python train.py --init="uniform" --init_std_up=0.0349 --lr=0.00368 --beta1=0.95
MLP neurons of a small language model. Each row is named by its layer, matrix (up: input weights) and neuron, and shows model dimensions 128-191. Each number is 200 + 20 x the weight over its row's rms, rounded and kept within 0 to 999.
After each neuron's rows, "fires on" lists the tokens most often at its 100 highest values on Wikipedia text that the model never trained on.

L3.up837,222,219,200,181,229,180,205,202,172,174,209,212,195,180,248,194,250,216,226,199,199,204,194,202,200,228,239,206,236,179,211,183,164,210,188,203,194,216,226,191,245,240,230,220,218,186,222,153,147,189,238,201,211,198,186,186,222,180,207,196,187,202,175,210
fires on: " con", "ic", "ow", "end", "ac"

L3.up909,202,198,183,204,174,161,199,188,206,213,213,203,230,149,200,198,222,215,219,184,173,206,211,187,186,207,207,205,183,181,173,199,186,205,219,183,211,211,229,184,170,194,249,187,198,217,198,200,208,221,192,182,181,167,200,223,211,190,191,176,241,213,205,208
fires on: "er", "ar", "a", "R", "or"

L3.up658,217,190,193,202,193,197,205,235,191,205,209,185,179,202,202,173,192,198,193,193,180,193,223,180,216,218,178,171,162,168,217,194,200,207,203,193,224,237,178,202,220,240,243,193,235,209,201,195,172,187,189,182,220,250,223,185,185,191,175,209,196,198,226,190
fires on: "h", "am", "s", "ur"

L3.up201,219,176,242,176,217,226,210,203,199,192,241,203,184,177,200,224,231,237,166,221,196,213,200,213,219,173,219,197,225,201,148,180,187,208,201,211,203,198,186,206,185,216,184,182,214,180,162,207,207,202,203,184,205,175,160,213,199,194,203,206,196,212,180,196
fires on: " at", " to", " as", "ent", "ed"

L3.up200,152,204,205,191,211,180,217,189,207,204,217,186,200,207,174,216,188,182,187,161,202,193,214,155,218,220,189,182,208,168,203,181,195,206,192,201,145,154,190,202,181,212,210,200,198,188,171,161,195,199,186,176,198,202,216,179,181,208,223,228,234,201,185,182
fires on: "h", "k", " Y", "ith", "ak"

L3.up419,229,213,185,187,176,200,267,197,161,195,239,213,204,205,195,221,188,197,179,206,219,195,185,220,143,193,205,188,224,190,232,209,216,176,172,186,208,178,168,197,187,207,204,217,205,203,215,226,198,222,164,203,214,196,204,196,214,204,198,197,236,233,232,223
fires on: ".", "if"

L3.up862,187,178,229,180,214,229,201,219,174,218,189,189,176,177,187,214,209,208,172,174,228,191,211,176,180,231,218,202,220,200,200,195,192,164,222,187,239,189,223,204,216,194,203,188,215,164,209,194,224,213,175,191,191,185,177,187,205,202,230,223,180,203,183,188
fires on: " A", " F", " T", " C", "a", " N"

L3.up812,223,245,199,169,213,241,170,190,177,171,251,176,224,167,225,192,183,197,217,214,182,226,150,163,183,169,185,197,179,173,207,235,173,218,190,206,225,170,205,205,198,203,168,205,181,171,169,215,191,197,200,214,206,193,172,182,198,211,155,193,198,199,184,199
fires on: "-", "it", "i", " l", "f"

L3.up536,219,203,194,189,206,205,239,207,219,229,207,221,195,176,229,195,205,203,165,211,190,199,183,219,176,220,191,155,185,208,168,185,213,174,194,206,180,197,224,153,212,245,176,221,197,182,204,206,232,209,201,183,150,190,193,194,250,172,227,214,196,227,221,202
fires on: " t", " T"

L3.up405,204,218,197,213,161,193,197,177,203,202,197,207,202,224,235,155,198,194,143,198,181,206,193,167,183,204,204,183,233,202,187,214,239,194,191,192,231,193,217,185,194,201,200,210,199,200,211,217,255,227,196,200,195,214,184,187,213,213,203,219,208,178,201,212
fires on: "R", "L", "N", "I", "H", "P"

L3.up657,199,211,167,219,220,194,186,202,205,211,198,196,242,199,204,200,177,190,226,177,209,177,210,176,175,186,203,206,184,209,206,194,180,170,222,153,231,181,203,226,208,200,199,216,206,214,220,145,228,244,183,215,206,197,192,200,218,231,171,199,198,206,193,172
fires on: "-", "–", " a", "0", "al", "or"

L3.up149,227,226,212,187,214,197,233,203,169,206,184,192,174,224,193,201,157,189,198,186,194,212,209,181,216,156,197,188,185,178,173,161,222,203,203,189,193,171,185,218,205,170,223,187,238,179,209,222,219,209,205,227,213,227,219,220,219,188,191,166,194,169,206,238
fires on: "re", "en", "h", " |", "."

L3.up226,214,236,178,172,162,208,221,201,223,224,195,190,199,223,184,207,178,191,193,207,193,189,198,210,200,221,173,217,228,186,190,211,211,196,201,255,193,228,199,210,224,188,180,199,185,226,181,257,173,187,213,214,205,211,227,191,184,180,206,179,181,173,205,244
fires on: ".", "N", "ed", "ame", "S"

L3.up337,185,187,178,155,192,225,221,176,205,206,203,190,196,213,205,203,196,210,204,178,200,194,175,229,174,208,195,213,212,206,172,213,160,171,196,195,213,197,201,219,177,219,178,174,217,225,199,194,174,187,196,182,188,187,225,183,235,177,218,209,216,198,225,203
fires on: "al", "h", "est", "as", "ost"

L3.up466,173,163,213,203,199,200,206,210,214,136,179,163,207,213,219,195,191,227,239,237,199,198,224,192,235,200,231,223,203,201,202,188,229,212,185,181,194,173,233,222,209,172,214,176,172,246,223,185,209,232,203,210,210,232,193,166,204,156,192,195,221,192,191,171
fires on: "al", "5", "0", "6", "9", "7"

L3.up324,183,187,204,235,199,244,234,200,221,131,211,196,193,194,181,219,223,148,169,201,212,199,159,189,211,183,192,203,192,229,183,193,205,193,223,192,213,192,206,210,178,185,197,168,190,197,199,196,202,183,194,204,218,213,189,198,194,161,166,209,222,207,207,223
fires on: "er", "pp", " g", "ear", " at", "o"

L3.up638,174,244,226,196,217,157,232,192,196,217,234,200,222,171,155,229,206,229,206,186,187,236,188,197,220,195,217,191,204,181,202,224,232,213,227,208,233,215,220,208,193,184,183,210,215,206,181,184,205,193,219,195,180,197,193,207,197,222,219,183,205,186,190,202
fires on: "i", "er", "or", "ch", "ar", "r"